Weights of a small transformer language model.
Size: 12 layers, MLP 2048 squared ReLU, vocabulary 8192, 39.9M parameters.
Architecture: rotary positions, no biases in attention or MLP, normalized queries and keys.
Training: a variant of Adam for these matrices, 901M tokens.
MLP neurons of a small language model. Each row is named by its layer, matrix (up: input weights) and neuron, and shows model dimensions 256-351. Each number is 128 + 32 x the weight over its row's rms, rounded and kept within 0 to 255. Numbers have three digits each.
After each neuron's rows, "fires on" lists the tokens most often at its 100 highest values on Wikipedia text that the model never trained on.

L9.up265:128115109071125149153136126099137116098155114145135161162140111175105127126136136087114163118181130102166143121092137137105086079093110143046151176069182114115116131122152139115146123129115144101119203166178151122132179172118049115104155092155117115108074089157105099158157166106175119140
fires on: "-", ",", " of", " ("

L9.up788:117221121132121132169136077089133093084103136097159064096163126178164075100140083127095131126085095183097141116122159174105145087065157113160102141130123145188153099122149165158116114114127092100083144146107125136075110128108116090139129177092155172121106086136111099153108185100119166158
fires on: "|", " the", " |", " March", " for", ","

L9.up530:150149107157164115118112141123121128159103143021156086055120124125223218130109157090154047115191075102119146168181096162124144055114092074209168115147120119110178093048129101056131109140157090200091136106126121114112140136125115171124191170154154123099195134140106190120158137077098136117
fires on: " and", " some", ",", " with", " every"

L9.up723:167107144058139116116104144125086122180114160107115112097128122163155162131053170153174059114139085198097174145212143108157061121114143087077118126084143136077109171160111150192132118123084068097079141069095155097058101122088140153095139148100166153140170064140139113125125126178110165083
fires on: " at", " from", " the", " of", " and", " |"

L3.up1483:153138120141077075199072127133098169183109044083167095101108174134151134108148193113142130105087116095085168112148113167120133126144135167125134170095096110150118071147102171089100166068149130105160149110128137141117117102112110073093136123042156093158161149148100128140147122120131165193
fires on: ".", "e", "/"

L3.up1504:151148112175101106149126102075092154125149061124115124121103203112178123121164150100123104093177111110135143209184160116157136085215118150085120132115147118139102152129149177103131074074096100080155178063150107075153099112113105092175103089077075100153161135117066106173113109120098167129
fires on: ".", "m", "D"

L9.up1412:104117130135173138148075132081139118118122104175111108134150177136159174111111116162167114092101089134123124105144151098148131105186076114076145162110154100112157162114115171114106164071107082097149164083130118165091137203143097109107142132091110149130129097119121153159153101125111119146
fires on: "\n\n", "-", "=", "\n", "|", " non"

L9.up1945:149152097092147138137127149161116112126092096149109117140162110129108111105146132151195142105148103131106100185142168175131096112112147097137129126116134059092069116205184127061127151160148135141095119172177021131120116161121106137137146168109132079098116119135113135104143160109104104088
fires on: "-", "=", " Hit", "\n\n", "."

L9.up949:134163170183133123130152121138088124094099151066138035145106085157136111124110146123142125119133061095129145140124137091150175094105116180129166147110169161153102139124143103110112133082080151109062134110187121141091187150129107120119125167146126055093088113109111142138095211098163128160
fires on: "|", " |"

L9.up1104:081065092132121123158144137111155054124117106144134143080126102164106150071161123139137129081186186134104139138170079173094083146134119152112107192113147045123118159083124180097149109097118100078129099164084128159117162117128099115166200183112129096127079153135125122170169122093160144132
fires on: "\n", "|", " (", "ff", "  "

L9.up1678:127160098099077111198107064113122099132111090138103149133087158196151126167073075153108060108114090115086156102124111127161136121141128176144077136175100133154129124164181149086129145180105111141183147113101095168123134142106124125132152164137070139126109123136161131144186104160139093171
fires on: "\n ", "\n\n", "\n", " Nominated", "ort"

L3.up1700:131146086138150139140159142085116099136138137147146140160178135074122165144118138107121162152209115085162107174102116153106084118124053088059130116171148072153122110168141174142117136128109149115135210108105090096113148099125079101134105103159071184154129070096145152175111138096095131158
fires on: " of", " for"

L3.up486:085119152145087147188125091136156148149103036152151171109146146216095164146110158133184190111145155157162124124088110113157092106164152131171121179138123136143130093138083150137178176114155086131163120133139139102056152126112095092161129118155088178137112140170109051135161171059091076082
fires on: "-", "hem", "equ"

L9.up656:132154058076111101094091104135117091117137043129168158093109154141102169080133089153094076143118119111144139154173117155116158149120188135164231155155090163067066116141101176160178187079139136057198164165154108233099124147123141091126187159101139144135169098122124063095121129085108139116
fires on: " |", "\n", ")", " (", "  "

L3.up482:139139108114182114199113099070122090136165175091144088157151118117137147146106156078110114162085158105130122137131129139128134099141176099157149146116100078095106111128170240124142149061126150154174171149140129141073141152128152158127116124110127100108163164111104124103120103086128068179
fires on: "ly", "Z", "J", "H", "uter"

L9.up805:112120137128108066156162144146100119086112131167123149100213101122132173121061154099196162109072108137141164134159131101120185158161128130111137153142158145108207095148109151126145181116107120141106137118108146147107129158142124078099080181123099162157118104127110093130086123105144038108
fires on: "-", " (", " Le"

L3.up1201:059151095121168134170060124133119108111096115090168154131145107115217134120150122137126137185142138145093123092133152150140074073170091113140215187132106146117132086128134150146172167106128126148121143162111130141146164056100142111155171132098138111116143090100147165146164154100117148164
fires on: " that", "gan", "as", "sc", "ér"

L9.up1219:137115152122157105105171153124119154151117166134136105159129121106198116147095152155160080141140111097123175157153145151165138090150085080142148107110106187119139125125155095135148129143140102140084142160138115125098175113113148112187099111105104142103114105066160164157094136034096145124
fires on: ",", " the", " and", " his", " but"

L3.up175:078158108142117066160130123120115094211101120181135176092117117109127115120122139170112099185081165139094158130126153103132133116143147130107120171133068127101153124104126212103172180065099077152162188097152198140137160163089126115148124098122120187087155099092128145122178127082111114091
fires on: "\n", " ", " Di", " Ne"

L9.up80:119097138077106113147116120140093092159087158138149079120137137101142189130045161137168077142146084121142125108198061142142135017157153092118136108163154132111169200094115150147176104101121100096162120106127125089135119123122142130065105148161123158095165141126083144113168144094078144128
fires on: " ", " with", " by", " and", " |", "|"

L9.up1978:140162143081121128126121140194134115098082142158105091070152150125141160133114086188118146155170121180160120125087149136110137093113139130154118153152133045081061133149188142130096154103099139164137104111084096100071120093086088170198129104136141155175101099162119111155173159099119151129
fires on: "-", "–", " (", "/", "."

L9.up1544:161186141176139078179171103130088119153180096159123099127141105173128157147101143104124126082116075141147150139176162184139156120196119121095140155064154081120151081157072135137147150095128108158163132148195046147137184152136122076138112141189146171188191111103132107138189150086143147153
fires on: " (", "19"

L9.up1540:138171120167102132157110146120130135156102125103138126117121173134150121121123081184092121105121139125167139106116142138098117088131111195118133122166124087109127161125145097172116135026097076190135093069108135149083130157118171104107142127077143091148149058067148129150147148167146143079
fires on: ".", " a", "s", " |", "\n", "t"

L3.up1754:060171123119063102109096109137163134073042122123165151163123170096120091191141078148107147112164088090124120128110142086148063092161108190134075091122102125144084089171155131094158133111128088112117166166146146134106134157134134089129122072166149119125085182166098156108158182088101170142
fires on: ")", ".", " date", "ora"

L3.up32:121131098175167143132123098118144101134137113183149095131153126128177119127142143116140134166163124084169147130100171151082103065108103137161091081130145091165083105114114143093126177129114125110133124131166100097047109088106082171112188148110097201187130096135141204166129154149142081136
fires on: " of", " |", ".", " for", "-"

L3.up641:149112135164171072158093036125103128179166137101169128116103179082126109134137111147135082169105073138156093109106172191066143057204104128119101135170095112065140128118154204122092117108107079236160094086165155132139204168125091130143191140061174094099121084116131114138154143107136054132
fires on: "ly", "uter", "al", "ally", "re", "tal"

L3.up566:096142090136182153174051101153125088094103148125111102109143169067138147152095124123074126159188123136138153105119126121133137080130109117132127200102138091075106061171164132065159123120146092144140176087168112081149180114089102134166117106133144086132092134091140076219081183129065171088
fires on: "\"", " called", " using", " that", " named", " it"

L3.up2004:115193092099162085112161186078106144112146080117161156084216145125183130147100173155144134165203129122057127140096084183063131094123112117120121188187119149137118120069123132136187136067140129105080101144148140133083122179153085105108204145044129068144031149142112170149133207147090131174
fires on: "s", "e", "es", "ire", "-", "ol"

L9.up1497:087137164142164085128104168136138107108109093071163142128200098119133130071136083145164069087155093061065070184158138148097130118143203112088133174131103107090090178124110190113192151102107114151135091181120163134156132108114104120147165196123109151133110142143124121106172118175126132120
fires on: "\n", "\n\n", " by", "  ", " the"

L3.up63:128150154168059135148119090148131158158118066140147153098135143100077121111135170177089146156144115109157114170142076150131117133124143155076151193208075170105161100094121129116144134124188145105154133109184192095139165094055114125159140160097120109173148131121079087150152126108113150143
fires on: "\n"

L9.up1450:160118160112104112099109172140117149200065166084135071157174085101164157148107150162112155087183123153138159130101063210145185112100129063046163118141102123115103154151115141183134076101139128114142202148081105142084128112127140159140115148096157121123170128132122136123140136128122174156
fires on: " of", " the", ";", ",", " and", "|"

L3.up1780:115196123122103059185119136088113160141132099125162101099119212135110133118126113129130136166160086110137117091132083146101116120161107191131086166119128157111137096150128194045148104109120147119152152139128069118092141150161077133067130094082126177115108093160096188175133112189112124169
fires on: "l", "e", "es", "r", "n", "an"

L9.up1661:077134157152062136137033125106113075115008105021149073108164104161143124172118093118089111156169088096100147113147106177100114168120128108154132143078143094087137100161136126107148102143141160108064172092145140136113158126105124157135156150125171182077145147109123143136138145118111132178
fires on: ",", " of", " some", " more", " for", "."

L3.up1490:124175118093133128167120148112112151109121135093127099121117169095110138112155132121135087101172113112148085136117147153102100041147144203177116098101112138084034080109130138107123107155163146175143181172137102152129210193174105108134123096142133106135087144139119189167136183056105156165
fires on: "\n\n", " Team", ".", " Title", " hold", ")"

L3.up380:137172130126111126129140113132113151117128089107157164071133151178102078142115104118147101103176082183045104143072063151096098126157098157140095115142115130125153183114144103130163116094120147147125095155133127132082161194135094107101093082133144108115082145093092160123138189159083117169
fires on: "s", "n"

L3.up679:147158149130166151150050136148080130091117166073157097100093108160131089145128099120110160122106078181104108113049149152116141053159086173111127158113162104077170166110113152084153139129133126077162178120168132109133108133125126107127153084124139089122099178094070132151166204139118120101
fires on: " |", "$", ":", "J", " which", " office"

L9.up1980:088129104116189105157150133142099136135054070107147186141092167142151106137145168110088099114116087156153132179065130115060144110097120147113123145125116141108094128179172080119159139032148093159172091089106077104109102123123118064063153151100076161107102100125125136142150118111141142160
fires on: "F", ".", ":", " Best", " |", " a"

L9.up760:049143096148150085171104135080052110144155060143096255140099132169126169158112132089092124115094114144158147106122062121159123108142112096133148109142103168094106168143082107172178149100171136095123126150163111134060142116121105084093181129139131128131083080155093137137098147090146109099
fires on: ":", " is", " →", "-", " |", "P"

L3.up1444:154140121113116115158081114165145143122139128158138122141125160120104147145100145193154147172164083114108161135075104114107128139149134167123128163121170118199145102158162145121119137198124156142183073104109133127117230141103093098141083138086104124191102127138126144121162133135092135160
fires on: "\n", "\n\n", "ui", " L", " 8"

L9.up357:117152149114165097192115189117087139181101116059174111114133180099132082124146157123134148138134116182124130163143046143116149075148138133103154129143124143117092209082141121128165128137154053211131128165160111130149162167154089112065075145098139147136132134067111130184166179115086143106
fires on: " |", ",", "|", "-", " l", "L"

L9.up1012:093145132112155124103100120146069117121161082115150144086056110156117144128169155104124107145112081142109163127155085205161115131106092157172142144080099168133094133086169182106128100066101123130127101163196046171099120163150114120100139116150132097044111061142096161182107153088133117154
fires on: " |", "-", " counter"

L3.up1985:070087100101183127179105125083150104107121102159131106155135113138170097149073209124143126137134132119156172121087138139104145054172124068115188136089185118122134100149146161120182149132114148128102165131103158070093149114097122160164103056133095117108108134104123145186147171091150165141
fires on: ",", " and", " that"

L9.up230:127163105134086113157175168106111133149107129114185122118095131138159168175145128099184109068128118084125189187184112124131168103170136092091159118124138097091136173090137219073210206082169140117165137150123048154125171154101165039147121108097133151107201111084074109140179170102083094078
fires on: " |", "-", ",", " and", " USA", "|"

L3.up591:134109117109120116126068113127104084175090031187141138087137136067143139073153145180126089165117119125096136134157181081132131143142142125089136136154118147067099110158138188118165129106126168080133148096156158078141209140102113140142136184113169143156114077129130113130136115088093153149
fires on: "\n", "\n\n"

L9.up807:135091128141159153138152092110115116086140137130152157081161129178161135124079142132175141145087105079165121120164128135123118060156070123056110139123125110153142143137087143140123188067114148100112174075150156155067221149108126101123153212119187154147161098142130079098128121165133161104
fires on: " (", " to", "inc", " from", " who"

L9.up1119:097149088110152138140185089145129062125086150168217092063141139159082115089137187098184107136166125116105148150138115142076150088142069065138156184150166068098134135147116176098129160052106149118154172136165153153157161165101095117119185130004188118170112089147181090111131116077087151119
fires on: " |", " (", "\n", "Pro", "-"